Weights of a small transformer language model.
Size: 12 layers, width 160, 2 heads of 64.
Architecture: rotary positions, no biases in attention or MLP, untied embeddings, normalized queries and keys.
Training: 186M tokens, 5686 steps.
MLP neurons of a small language model. Each row is named by its layer, matrix (up: input weights) and neuron, and shows model dimensions 0-159. Each number is 500 + 25 x the weight over its row's rms, rounded and kept within 0 to 999. Numbers have three digits each.
After each neuron's rows, "fires on" lists the tokens most often at its 100 highest values on Wikipedia text that the model never trained on; "fires after" lists the tokens most often just before its 100 highest values on Wikipedia text that the model never trained on. A number after a token or word is its count.

L9.up514:505515492489524508493478506514507479514500465474466527512509484523483488505473498509472444487481543527521467471486507485502542479485512454519494499464509513495523507514532499520545487437474500464516543533470526469514501511444513484484498462518515506438486522534488453492467498488437477476470464506488517510463551492526535503518493516489471506509512519483524472498512525501493497496484532511523499476551561472501532507512521525466501506519471520507527487530478576489534479497492510
fires on: " tr" 21, " |" 16, "em" 16, "w" 11, "ro" 9, "r" 7
fires after: " T" 25, " D" 14, " L" 13, " t" 12, " d" 5

L8.up398:528494484530542505497516477491522524515542477495501489542547535470497522476465468496520473523501540494457470493518541469505488514499467483484481537488487481485474507544481493470433448487477480534493515519526461530475496514472489470499471495518514480527537537542481442493497516480497529540507532505482555502482492453488510487518489493480443522507478497513516501503481546514536515468499430483549510505507518494523487533491493499459499483497491525496509486461489483504511523498511530
fires on: "ot" 31, "at" 22, "on" 18, "am" 8, "al" 5, "nd" 5
fires after: " an" 15, " T" 13, " M" 10, " m" 9, "th" 6, " I" 6

L7.up206:505489528474506560471518503518520514523497475490465520515507518514508476475513453472505481509454512478513500511514497520465520457510546514498523489477530481524528495487516516494497448474517506497476530523479529493514482433495466536505505498474491464482510522512503505474481473515463490512481465518473522502504496493506536515500497463454497490533507482486493489472482510538499462482464505525543551516499597459541533522509517502492503517519557489501530499541467523497502498562482496
fires on: " tr" 20, "ri" 17, "i" 14, "ro" 12, "le" 5, "r" 5
fires after: " T" 17, " d" 14, " D" 11, " t" 11, "ing" 8, "ed" 8

L7.up201:501506513483468514473485509504515521577474491529480521520542501505513492473510485496519472513471506467497528499467519517456484507486471461495494511559533494529498472519489509519480465516510487475506479517454481498504469521495523492490481486484509499524507540534514431458546489473468500514525495521460503524501530497483448503478516541508460520520514536497516483439484559474509506465528482469543495513490544513498501487504511485488479525558488544472496519523480507514465462517501530
fires on: "op" 50, "ing" 33, "n" 6, "om" 5
fires after: " K" 23, " p" 13, " T" 9, " P" 8, " Th" 8

L8.up52:497487473494492486502557528519484487503532498517525465513506509510498499477441451482501510476506502507486517511488484511479491496498491538514455483484499528496481521503465499442465450450486512501506486519527540533454478502523473522547525523494520513532519486501511449503451526499486540498470550537505509504533535469500468508538490506468478517486509507521462494509478470531503510498499468506542513518443495546517532497481504477521576499488510486510527480522538508510471473532539485
fires on: "e" 50, "es" 25, " D" 4
fires after: "ak" 16, "as" 14, "c" 7, "od" 6, " S" 5, "us" 5

L6.up90:531526458514466483502468474522487502524484511475496483504511479504495505464518505456488529491521486475504525492525493500467508473495529514487505501523498505499487501509466539481541480493496522488494514488475450538510544524439504462521507492500511511474482509504523533541544483471519489439492520528528470497502504482537441486480477503455458517496516442499498508525473474497485481496470474499503463452491547505499566505500540507497512518481478468519519441477480552471483463466479501
fires on: "s" 18, "n" 14, "ber" 14, "ter" 14, "and" 13, "er" 8
fires after: "us" 18, "o" 14, "on" 12, "x" 10, "an" 9

L8.up168:499476549516522469497524454450531486506530519510497468507511501565542542485512452498493514500484505526523462494539502505494470473481484498512515495529490521487482537512502539485437459527493480537538487517528510511508507499490478480505507533490510504567499482486488492499482529480508508499509528548522543527548530467504461498521542525528472499499511493509470491512529502521548470494503528509535482513468524534539505524496509496534532532508501505490514475496568478485472547505519474
fires on: "e" 28, "ame" 22, "ed" 8, "ion" 8, "ing" 6, "hed" 6
fires after: "ec" 24, "ut" 18, "us" 6, "ac" 5, " c" 5

L7.up489:474508517509552484493519473499535507481508482506494514471515484545540482494489450448468499489485504564507554469498506509461546488508498500522488480517487502539506509552464481496490454461520545515494536522480502490504491485481501527492499548495533499508513500485487478494506553497481538541492463504483499514522541459521509490517458493463520478487499469515504491517512539475460499492454533470540513492460540548498540536490502490535477505487508470520531530514504496465485506503540499
fires on: "d" 46, "t" 22, "D" 5, "c" 4, "ri" 4, "ell" 4
fires after: "at" 24, "id" 22, "c" 7, "ad" 5, "ud" 5, "d" 5

L6.up578:504515523514506518491478479442508508505495518529507514497504464480539507527524499559496461497481540462491486502514479489474517505447518477497523483474489476534473534533471515442538474494507513499463506514528515479543497475551542466508486460476533496546481512455495522440479467480493529496496492513536508499542472480476514511535465513487506495481453504492541471497492509496496501491501525432527536559496515488465511528518477526489518538503464495481504525493517500509492473518499490
fires on: "it" 32, "in" 21, "p" 13, "le" 11, "ack" 6, "est" 5
fires after: "r" 37, "ol" 24, "p" 12, "em" 6, "m" 4

L8.up444:527558521494455492510485504560513541538509470496535486507514512523486527494533508548491458492499539502494494550489482483480546543497541493526540540497521559525472488508470513467498513510517487513471497543501473479484524468496525490505529501498489502482515498506504477451497496506498475462495500494497488487536488474544491490553448483519491491505538527536498520464527533496506522500467496497494464485478477526537536493539517499544526518556476488478475487499501517508462522519482463
fires on: "1" 35, "0" 17, "9" 10, " st" 10, " " 6, "8" 6
fires after: "0" 31, "–" 18, " " 14, "1" 8, "6" 7, "9" 7

L8.up610:493542541512508474466485508511555500502484471491491523524489450520498509481494454521479492508478543511466517534491556532516513529480514506527525515511556542548563517505487490459468510531509500530509497533521483495506518526448485519523510515487515509503509494509480482483522485494511515539500487497518494489508493472487461450513501468493482481500541502544452476516484525531478523513497515529494513508533536493534449523543507481536486505495557513486495443512474491523500483503556494
fires on: "et" 18, "ec" 14, "d" 10, "/" 6, "at" 6
fires after: " d" 46, "d" 11, " D" 8

L8.up189:494493493491512453498488474523490514532510485504510493454533539456491465474522485484473534502492500478487547513495528506463502476471492447490461495505515472485470464557497508464477507445476503523482532460490513454494491514485519489492509516526498487458490531470500476496493523480505498508492506530463496507516467455516538534457494467489490489527420477472524473501501528498482495522498494507491498491458503508530508503508520509500466524527460428469518461526480483469517534493508444
fires on: "up" 27, "ac" 19, "ab" 13, "ap" 11, "ep" 8, "if" 6
fires after: " s" 17, " re" 11, " J" 9, "e" 9, " S" 8, "os" 8

L8.up319:523501562540533542506497506464535508511467491479530481516480497557533512501540491541494484540456531564476490512459520486466479489474518505505474525523508522467475497510476489480469465502462496536546510481495508452478541484522475510555492509533467458521523524510486519500477493482511498533500488537490488519529476472489472499532502509485504490550528512493509459493488535518488468478514523531554489526482558524491522493504498489497533500499516494491485467508492497509462494486532530
fires on: "at" 11, "ace" 11, "ult" 10, "e" 10, "os" 7, " by" 6
fires after: " c" 21, " pl" 10, " th" 7, " st" 6, " d" 6, "ec" 6

L7.up454:530530479495485507483454489458537532497520483496524513482507457507517549492515498538479487492439509500483493473515452525498473544490500462470500534524523498492474503493490451486486502482484471510514500517486491455509483527511498484537489536527508486493471478465516475510512497506531513485507546492488527495473493479546506471495487569456501516549513507491520494505527549556493542485513540491482455515462491521527524491509525461517491524466539502504527486496478453530477487489465543
fires on: "e" 34, "ver" 26, "ach" 14, "od" 9, "ur" 4
fires after: " G" 22, " e" 21, " on" 14, " E" 11, "e" 10, " The" 7

L8.up569:479515508500516505492473505503507513489521545484479494459499464504490524446552473508503486499515530510514491552493469510451442507499527514465508546520503551514528427535506500493457504482434468512516481531464508468514523485533518503501515521530497492543530508507515489495470559500502541465503513535486476500477499499517505511523497521490458494523554486469445505461499529483491467513505506530528484488512540503507492493487487471498509517506523522511485507491499480542456501475453488
fires on: "at" 44, "ir" 14, "it" 12, "h" 7, " it" 6, "im" 4
fires after: " st" 12, " d" 9, " th" 9, " c" 8, " St" 6, "st" 6

L6.up30:524487511479451487460454483551456501511497510502502540505530523514523488517533512530510490531452531504485538487483476525475523480500529479506459502538507490530499490510521491480477529421526495511502468472507504480515479460509537480524497499505547470504504485502438511484510475494538534499503468535550479474516540476495560490462527520479491513534469472498525496508529485490501521539506465487508466480507484495521483527498477493445514484504484475485472491469511496509493479467453526
fires on: "6" 26, "7" 20, "8" 16, "ach" 12, "5" 11, "4" 6
fires after: "9" 76, " e" 8, "0" 7

L8.up387:535541528481516504536518510495480524466484436513452517510484478467497454464484474484480458489465491454470533511498514479492480524513506516449538505513536495482483447533508495491500454526509493501523519530493483532502534462517528523490483484511487491502488492512543485468497490477489477504532553499510497492484493517504514507500476572504533509491478486498520524465537546514488488474523517463509470480511507509470468499508501470507539531509499478457492506467464432515454473482519494
fires on: "ec" 47, "u" 19, "as" 11, "at" 8, "ir" 7
fires after: " s" 26, " E" 24, " sp" 9, " S" 8, "ent" 7

L8.up137:495544513483502476526508508465515514493499507518472481472493437515507486468470462525495451494535511453460540477521468467501460541480435475501508503511510498502473495529500517517508473482479503506529488506493495518557538507506477519536508538501510455517491537491513521460534503511490488517494492501517504482522457535471491464500480509464524509468485482531520501499495515492483475488507473459478464527513482493514509480547476495515494482565455489433459501501466472480484516480452504
fires on: "c" 37, "u" 27, "ec" 11, "ount" 8
fires after: " a" 35, " E" 19, " sp" 6, " A" 5

L8.up266:484483494513493447452518474477516531521534488509506491509525472519542505439500495483467478507491509475471504470445499498441511485481498437453520521546478470526435474498506508466513509501481540531468478528513493500459490489505512522492520511508519520516476512487485517439484504498455499477545497533488491516527524473499473474509481494496493498462459487484504466503490478470515477502537507449538524554493507531533542498502481476475487495482472493473492470504502515463511472486503477
fires on: "b" 28, "op" 19, "ac" 16, "ap" 13, "p" 5
fires after: "e" 16, "em" 15, "r" 12, " re" 8, "ri" 7, " tr" 6

L7.up282:525489512460497513495478481492508487495485494510493550516452461528514509516488513541513496475525531460511601493499541530480468492447511483484486497473505492539520526517485468450510510451506497487524521480472547483512503469543496503539493463468513514474481503504503489512514504484512513507518470464461518506455508466533519499473510494479504549481480511506504499497512460489505508480582505488454516511468483513496510511534508507497510511499470471479460522476468531511510461480480465
fires on: "e" 35, "et" 11, "an" 10, "id" 8, "u" 5
fires after: " R" 27, "e" 12, " N" 10, "r" 9, "w" 8, " S" 8

L6.up395:511529522539539536516525528514546486509525515469490503488517507531500549527505478522483489512462490520514501522479504502413494521506493502529523480482540526524505471477486533480502498497488458499507497527508503497522506454458481433498582492524509481513473501508509504484512529468518542505485480526487489510460494473539496482507502524494478506535515497552500484532492505520472537471496495567493475509492536482523508485505534507551500508519480502484459475508460527497461513482542506
fires on: " and" 39, "i" 22, "d" 16, "e" 9, "." 7
fires after: " D" 22, "-" 15, "al" 8, " d" 7, "d" 5

L6.up321:500486499532529531519530461492453472499509474468513514516514488513517445504476481514501476482461519483487522507520531527530496468496526511512499542544518510490503491524531481478538488473497500508507523511512518482486490526477512537537535502487478557517488514514493468494497502482480497521442508507530457534472507460503496515530472539488516540460542474496488512491511506466541511502528502465529476537457496539518454516513530489479488481541486492483465510512475458538500575550502485
fires on: " v" 59, " l" 21, " V" 9, " L" 7
fires after: " |" 17, " the" 14, " a" 10, "ic" 8, " is" 6, " was" 6

L7.up199:529548465497510467544495494551560510466519506530476493501513517510501531477518496495481536483455495491466576522478471498494505421497519470486512532479489469484504477538498520498472497526516471519476487474469509506502478444533503493493471503523463524547503479483504448500539506498496516476510481501520478475507534460522543496543495504490518528478490474518484501476475475478463507481531519483489473505501503516481523472481528490529449565512491469501511483513505513525495521482495520
fires on: "ill" 29, " " 28, "fer" 11, "od" 8, "i" 8, "ail" 4
fires after: " w" 15, " W" 13, " re" 13, " f" 8, "s" 7, "f" 5

L7.up445:516483542505486486525509503480515487475484516527456494493544484576459529514476506473531517455491518530477482501556544495499492522466525482530472488494452564499456494526494488531464443477499520474500465540494517499498487501459558517545508513523514483522483531502479497504497475481512532512460530508479467533536497503499504521483538499480445504511532517479497550469533517508521526506541484483527502523509529512531483475493515459479522485518490500478496487480501500485509509511516519
fires on: "ing" 29, "ave" 16, "ow" 15, "ame" 10, "ed" 8, "ree" 8
fires after: " h" 28, "ec" 18, "er" 8, " th" 8, "ak" 7

L7.up333:528504531524473525544477508532551509493537489465478500520481510493482488482496488474507491483558515549499496517550483448508496504529512512535570487506493515492513509505518528454487478507525452520519512525460536476498525465492510489476480443488470497496512481550467485480503516498505503485497494505487530539527506499527492495482512533489494482472538529507490491520479472505513567456508530504481445499455488499520486498473503499501525520442492475517504455529462470507496533488539508
fires on: "," 13, " I" 12, " O" 11, " H" 6, "W" 6, "'" 6
fires after: "-" 23, "er" 15, "on" 7, "z" 6, "s" 4

L7.up379:505509548538493467507456451554476524506519550506486478467455470516501480461507471493496498462514464504514518494492507461489493453495549520497485501517475482540510480525488497487500511516489502485533507491464506514464475514493540446473468476509489524489504480449486520493487536464534500471470529530511477538559489456541521501523489514494472521516492476488461458520504509519483478508515502496498483457471504526469507480523509484547544509510493459518539471476502495461479487480506518
fires on: "s" 48, "'" 14, "and" 10, "ab" 6, "ra" 6
fires after: "s" 35, "us" 27, "x" 13, "os" 8, "is" 6

L6.up469:524518527492550542501490467506503489540524498547509499531503490474493537473483477549503455491513473461484503518523495443456492461482486522474476497488499481511471481517464480485441492482533514487505511512518494522487490467499516553516521478475478495535490528472471461471523515494528555553447504505530502501525504469521532508530477529471478518475481496531493510518515535505508502521502491483522510531494492514496488531494477518562491473534491495524455469447452493514527489495481514
fires on: "ed" 23, "on" 17, "il" 16, "rit" 11, "per" 10, "ect" 10
fires after: "p" 17, " ex" 16, " p" 11, " c" 8, "ec" 7, "c" 7

L7.up71:492480488501505537497480523510488480469533468470457472498510506548517530503517473478477519515532517501496477457469493518503531498542487502509497451548511502508536492457501520529465500485465556473493537572474482451489490486496504471473521493544493452501500512496528505480490532513517572501528476493455522551481532520508507488503515477480482499485532472510452498489517521486473538459506529515510474471465522523504495491500510463500537522470522490505459502482481509504454506474501493
fires on: "a" 25, "an" 16, "d" 13
fires after: "al" 12, "in" 11, "ed" 9, "d" 9, "ik" 8, "ad" 7

L6.up104:553496495496450546514457489477490511502514507504485463476524445521505472482496478512474521483517530527478540501484495494496502473491479528504501501475491445490509485520468470502459517504521486472482493490496467483446509532511533542493452485506528525496495498494485470522530564487447524503438520461536507542515480478516553549533457512447481491490520482462491486510506479517487496504518508498507497471489493558508515528504514480509530504480535505457516516493475474473483496481515471
fires on: "t" 24, "ur" 23, "a" 17, "ay" 12, "s" 11
fires after: " s" 47, "s" 15, "S" 13, " ex" 12, "er" 5

L7.up263:490559485476481487509478518533538534514505485506523482525523513523434554451511500502476527461519508495507496545466524523466511540478498486531511545487519520508471502474492511502520511489553484486481517533521461511505491467498547513518479506478460459516489511518514483451508522500542506498456481490497512535511456463505521517508478539511438500456546492493477488481504553494523506495473508518499481504515537525489495514504504540534540487522500500526510468511501479502483530545529523
fires on: "1" 47, "9" 12, " M" 6, " T" 6, "th" 5
fires after: " " 36, "1" 12, " (" 11, "or" 6

L7.up299:501538555519496541476492450522495486510533502502527504457493467523481494475464524533533494508476527521527539492480516479469438521493521502478495514532505518511504484485515528477487491472502515502587518498530510497506500484533498528513493518489504487519498518520494515462505519507522538477480534512527504484480487491460490444491456535512464539570536481516468538495483516502481483500544528483487477479507511507462501467497491468503535488555481528483548514472471489503516540495500496
fires on: " M" 57, " S" 26, " It" 7, " He" 6
fires after: " the" 55, "," 5, " The" 5

L8.up40:505491458513492472541504475515502487510498539523477486463526488524516492465477475502518449492492470490507512472529467482453439515511456549506509492488507494561497480506473497440502499514525514500507529494522537488514523475484501503482523483543518534496476498509487497517512566519462544519465507513512487498538492478470526513544481527469501508521558505509497524508536534524490509497488520474555492497476508542513522522512468476526513506491505523473460487452478496450472523465511470
fires on: "s" 43, "al" 8, "t" 5, "," 5, "e" 5
fires after: "he" 21, "c" 12, "s" 11, "us" 10, "on" 6, "os" 6

L7.up463:482508503529464491511488488522545495505528500534441522472485485439486467470488524503475479456477525489445505433477464484511468481499473550512503511497477467502483481487474520478457526512550465508468522517499490488487507511502494520489506472500509482486472496490541488510493498503517502469476519513530498495503494509527461493511448544508497496529451495516501497495507527512479483463495505474533481485462476563529490497499503494532503523539457455436530511531463501500506478489524454
fires on: "ec" 65, "ol" 11, "ur" 7, "m" 6
fires after: " s" 56, "s" 13, " ex" 9, " S" 6, "re" 5

L9.up559:498531481486463471489453485485517478516488453490513533541542523507538511476465522474506514473507521467464454487461465481503480542517522461517517470486519547469520485467491459454512511508476473511490462527493466484506511500540486460551463495495501440464500511478493468472471524509472497475500534506498468509463550488556506489522497516511491506531523480520491495487532507496500527500488543507496482515482512518491473482504526514482461490530456513469465486516486519452493470480518499
fires on: "p" 55, "es" 8, "m" 7, "ec" 6, "ed" 6, "8" 4
fires after: "ro" 27, "y" 9, " to" 9, "ri" 7

L7.up262:483460516498514517504483507506539527510511520522499503495508507511519524492491497504487487442513510482473570545516472486504527503488485507542480507504521507526544529515526528470502488494482514482529496508475543480504466534497483506490481483456506529520468528511518494507534482470479488455460509525509484532494513462502462513558521502500479504524517535489517493461503478523534524487548525556534475486472514571529476556492557485499502513499505572496509488527512518471486515506542487
fires on: "r" 70, "w" 23, "ra" 5
fires after: " B" 43, " b" 30, " (" 7, " S" 7, " s" 6

L7.up212:501503536464478552449470497488522483545511474493482526494487481503488518524512494536489484515482510447468459517531471477491502536465483481488510503533490512503533498505490521519515506485502455469462457505530495490506477496495532482490504467473549486546457545475516466465472484499536513480507521507481487464502549488466493488518513508486476513558488505477508518446481514520523496477525514482536508550531554508480510508496548479495499509486500523462523460481505466515470494477445511
fires on: "w" 47, "om" 23, "p" 17, "op" 9
fires after: "et" 32, " Th" 16, " p" 9, "ro" 8, " U" 6

L7.up474:530475465494524558512487491480468492521534490515486482485545537543481507488511490544492466494496527438514480492513507476544540514505496557487527529521525468477492509515515499498513460500492467438500457506479536498490467532518518478518490502506551499521467537524497461464499505470482463493474507501492502526520543493493491493452511525535513516526488539508514488456480499528565522477493546499496507533512488478499487544524527490464491474503518538463474520494522475506493518488480508
fires on: "om" 53, "ar" 18, "h" 7, "p" 7, "ough" 5
fires after: " Th" 18, " H" 16, "Z" 10, "or" 7, "h" 6, " I" 5

L6.up365:516523488505502467509501469558478488517520482555507517493504442530532495477489514500511492509488465516519528548534474487519483518537484517487446490564515500549495525484468508532474471491474498515477444460478494527544470473524543520541509533511505527510525499483508499511495510521490549462492492560515494502505508479481519506500494497482511516468493493504527460484516503529500498478489496478458487479520497505519563490511511498489464516513451497477468503517476468513526480501436542
fires on: "1" 35, "ach" 14, "ust" 10, "8" 6, "7" 4
fires after: "0" 43, " e" 15, " m" 13, "2" 6, "1" 4, " Ch" 4

L7.up496:527517507506490501493467475489491517511466490506490518513494485531467479485525482509458501516472498520451539478496513487479558506485467520531484529474526483552486469522474477465547499543535480499505478531509449513507497506451509486523492471466491507510499525528469451482513516472486510513495479490457494505499541478525527499521425539492493526474514517513568527495475528513518494516543507514499512511514510500447496554549495477493469488530512505480457478528484525519493467532501479
fires on: "c" 52, "p" 25, "n" 10, "l" 5, "ant" 5
fires after: " S" 54, " s" 25, "S" 7, "s" 7, " K" 5

L6.up241:486481483526487544502518480529479488480538505520508502445528501471487486493502490519516452490487498495496563487497516507476520469486532515489496539517507448469523473472519470535490508492505480505526506487478502514523481504460534514571522501511494532506513485524486437492534507457520494492470470519491499490506450467551520563523521467456465516509494492526493452519500496485520510467536504471510492467481511496479493520528527477538487517522547452508533464506497474498530478476529511
fires on: "ist" 30, "id" 20, "ra" 7, "end" 7, ")" 6
fires after: "s" 61, "and" 8, " ex" 6, " " 5, " G" 4

L6.up293:511482506521436493467503493475483503489549528493512504544542467476498477458524450493505494496498482469499487492468480472503485495486555507478540484511506500491501526514468492476497474492454499507475490467480485496507490493532529502524474510503540467423487546493491482501499514494503537528535537475517533484499525483511471466540505537520449485517506485488478493486485551501503539451484498476516459496498501530506517496510489490515504469520468474456499454471489490496490490465455571
fires on: "p" 15, "ec" 13, "at" 9, "al" 8, "ot" 6
fires after: "i" 22, "ro" 15, "o" 13, "y" 12, "e" 11, "he" 6

L6.up518:527506534506512524520490461499521480500532507527498508515495504525475495487503422549491455501488543461503511527479501460511475505491494469497491519527515505531477501518510548496462521477469509481494508530531512469498496493500481530523502519504479500532474507493511497491496523472476497502483492476529482514479490479450452454520522533501511563500518461521482532452498489515538465468517505487473485454490524515504516503525537489475499528542490554458530510522497449525459523487452550
fires on: " " 96, " M" 4
fires after: " |" 25, " /" 19, " the" 13, "The" 7, " The" 6, " a" 6

L9.up81:512511542536508497483507473492510512498513469522494486524541501482537478473456476524492481476502484451458480482505475495510494521494437527480503498472489420511503447507509479499462530524563522502444531465512473497506509521511533494533507519496544483517530491476469511511542481490492470522453505489520462508523473500509505517514509523473548509506440510512517499512466544485489506471543497504470487484512452513523500512489480502513506528504522489494468501525482487512461453473529536
fires on: "id" 27, "ol" 20, "ar" 17, "ed" 10, "ied" 4, "on" 4
fires after: " p" 35, "res" 24, "r" 8, "p" 6, "ep" 4

L6.up237:498495508505487494471484479547472520507478494492475530480486549487506495516513509498512473494420516514507504546492512506468489488488519505540484526496543499520507511490503499498461431480456511491493521558469572462469495474450518543522490515463520507491450478499502457443507472484483542460495484521484465546484546472555503493545497514501470527478496485499504523504501514530488492501539499533519458510499497506480506530530530499503519489496491481492500496496504513505527511531507462
fires on: "is" 44, "r" 35, "in" 12, "g" 4
fires after: " d" 51, " D" 10, " T" 7, " w" 6, " s" 6, " be" 5

L7.up390:570524517519511518452516486464489523516481480485510541515537450536523475496495519565495513456502526473465519499498534488550496504501495505484511541483522508501497491508484486484561526475495454479477501488460493470503471507506524467523494510476468487499518520524483535463530485498517465466507463521501492504425467481501530511518511514523520503522494480485471504475510491519489528480470503508466489456500485479495535487532522502499457537488509478533496528475437518496549491520506507
fires on: "an" 25, "id" 20, "i" 19, "ol" 7, "ob" 6, "b" 6
fires after: " R" 17, "r" 12, " r" 11, " f" 9, "le" 6, " or" 6

L6.up392:509461475522468483501511475513481509460503480492482521516508483510502495516541502476499493494445520495483474482487540485490505527500480486449510508535511508507483565505509517460513497473459530499540521522480513542453474542499506458491509506514501489488456504520501452480478482463532531468513452503464521489466490505579465549523483520470486530508518507528521535465467515518465541483513523490542477494496537508554480502476538478532484499503464503513533467489518510506487513485501503
fires on: "e" 46, "od" 10, "el" 7, "y" 6, "ol" 5, " pl" 4
fires after: " on" 21, "k" 9, " The" 8, "ad" 8, "od" 6, " " 5

L7.up226:485490490464460506503469473524515495539513534509503485484527504551518483510502487480511472491518544507458525523518472531456494483469490512491464487483493499542517475543476512500513517486549473514543470508468492469511488506497505520514486460498516515512492525521503508489536492484482487488483468535493469525518473504524518486491515544460469476507469518469552563451497457520527471535497465575534492525496545502519504484526512482508508524511516519510483494514461484519441488547479479
fires on: "w" 39, "ing" 35, "n" 5, "ess" 4, "al" 4
fires after: " S" 30, " s" 26, "w" 10, " H" 6

L9.up585:461515498541490506481481473515507422470477549497492504447509506512532520534514537469524484471508483511520532487516498474484478473475520533545526494465504486442523513492472531492482502473501524515537508490500497487504518497513509505499459506506492499535491468490482467475541529502513496496437507530486478526491520457492517516529452473442463510466481488449517502462528518519514530504479483529539511504515484531484520473473520531505534527490535486473519484530493462516475527480530513
fires on: "s" 22, "ist" 17, "f" 10, "end" 7, "w" 5, "es" 5
fires after: "s" 28, " s" 11, "er" 9, "t" 5, "e" 4

L6.up515:532502497506483483467472445539521460534519489498550493503488466501499497506492491533485505453476551471492525497505455543514453451485482503485483556488533473523481433511516458492515493512507482475552487499482520526445486543486515496515501496501482528503472501489501494504544527483535476494493479543534430471518554497513518460513483491507518478544482486526494527502470480480497501510496473504468503491520527534489524524516513514530475533546498494518517485510483513470510519508498505
fires on: "em" 24, "ant" 16, "art" 15, "ill" 14, "am" 11
fires after: " f" 18, " W" 16, " S" 15, "ep" 13, "f" 7

L6.up328:508474520485467532455482481485505518505440508509491521478485475525451509460498478491482530495483481496514479485522478531464495513498565516478507479528488519504478454494526538511501475487481471505505532500487501510517497513520502455491486448489509496489522499510492497466498506487465481461499487524476471466481459464507525496504512476502446505488537502510483475508524529478528513488482559501526479526535531498570507442503509479486532550478485439517540498495497533508475540547509474
fires on: "g" 26, "k" 13, " G" 10, "f" 7, "h" 6, "t" 6
fires after: " or" 13, " |" 12, "an" 11, "en" 9, "at" 8

L7.up428:510508522520498539518468516513481510487488496470491450474541494565491528526494475473468491484495476558540472516520530467488495488506530504494475483504475487491440465496543520521512490507505487495510525538492529529481546522481505462494494518471503510496536530516502472481521502501496518527502508485484530517501479465493509500537484484471514555507529488523474453545486530472513576479486490469535472530505494463539513500487518486428540513508513472538525507505477499508494536532498491
fires on: "c" 53, "g" 20, "am" 4
fires after: "en" 53, "ar" 8, "er" 7, "le" 6, "an" 5, "e" 5

L8.up370:527540525508514508491518474474526530495507470506439540487491496483504535497479494499500470516471542514494518517500543500463484546514482512486569526499504499492500485501511521492497505494472455507511496520511492488543505471474481487513465491475497511530482492453503487460508493487518550482533496501461467481517470478499501492540497451503529518529516505476458515507485519566508518492505526521559514578556496490524553483499487490505518507495537474463485464496461500460489531527507514
fires on: "ep" 36, "i" 18, "j" 14, "d" 10
fires after: " d" 20, "d" 14, " D" 8, " in" 6, "nd" 5, " to" 5

L6.up624:509483519510519454501439492502499505546510472504505499469504523546474535502466527532454452486533486514508550486510516515469454531472486483492482512510519561516496463552543473485466507476487523483472468477489468482465497508504506524540479513475514492523499518522502505480505503507486520515483511501470481484504481494506491464472414517498487518501490452487490496458487522493516486507499520503494457476545525468541478496522511486493511503543456527468476463458509495494531532491494527
fires on: "v" 42, "c" 42, "u" 13
fires after: " a" 26, " in" 18, " e" 12, "he" 11, " J" 8

L2.up275:561465510526499478478478496505521519535510486516551502465537478567511523516508513498471490542543524499461543504489530525517543442484509469517474525481493505478522484512472510505490528517500481492529472450472538504512557510466515519500543486502519533499496517487503519512483535445487502449472528522483491516508526520531482496525496507487481497496470514531536495484483487501535537455500486505498470502501484499497489484520523511496474568543475531479492444513497472514521519514511501
fires on: " " 100
fires after: "ember" 33, "In" 20, " In" 15, "ber" 8, "," 8, "ary" 7

L6.up117:484525515501499458498495500517488484530495491527490505460540523550554533516524527466495495519544525524481547502467529510511532509527561445536520487507499484490510484515502504472459548470517501480531516497494495492531510491490529507523514460519513501555486520517497526527501536478509529466501466543475503499500531511508471489531467518493488490444463492550530451475464479488510477479536484491512486491469522525494515512456535477489517493541531524492505466523546462493502485502504509
fires on: " " 76, "7" 7, "6" 6
fires after: " " 14, "ay" 13, "ember" 11, "ary" 11, "ly" 9, "ch" 9

L6.up386:466528506509549494479497504499502509515461462509492471504523460546519492513502513500476470481501494520496499482480509498502560500492452474528515493512489511514463491497492557473533526501460535481487497526492475514507516508506526496487494449465524496493440510485488533472492478489476464501501501508464448492539470495539544504528459512507506530455486463543547521508459494472535505517454532506502500516487508535507589523500509498515493554503503507504460495527498505500527496527462496
fires on: "b" 16, "as" 15, "c" 14, "l" 13, "p" 10, "le" 9
fires after: " al" 17, "r" 16, "ol" 14, "ec" 11, "is" 7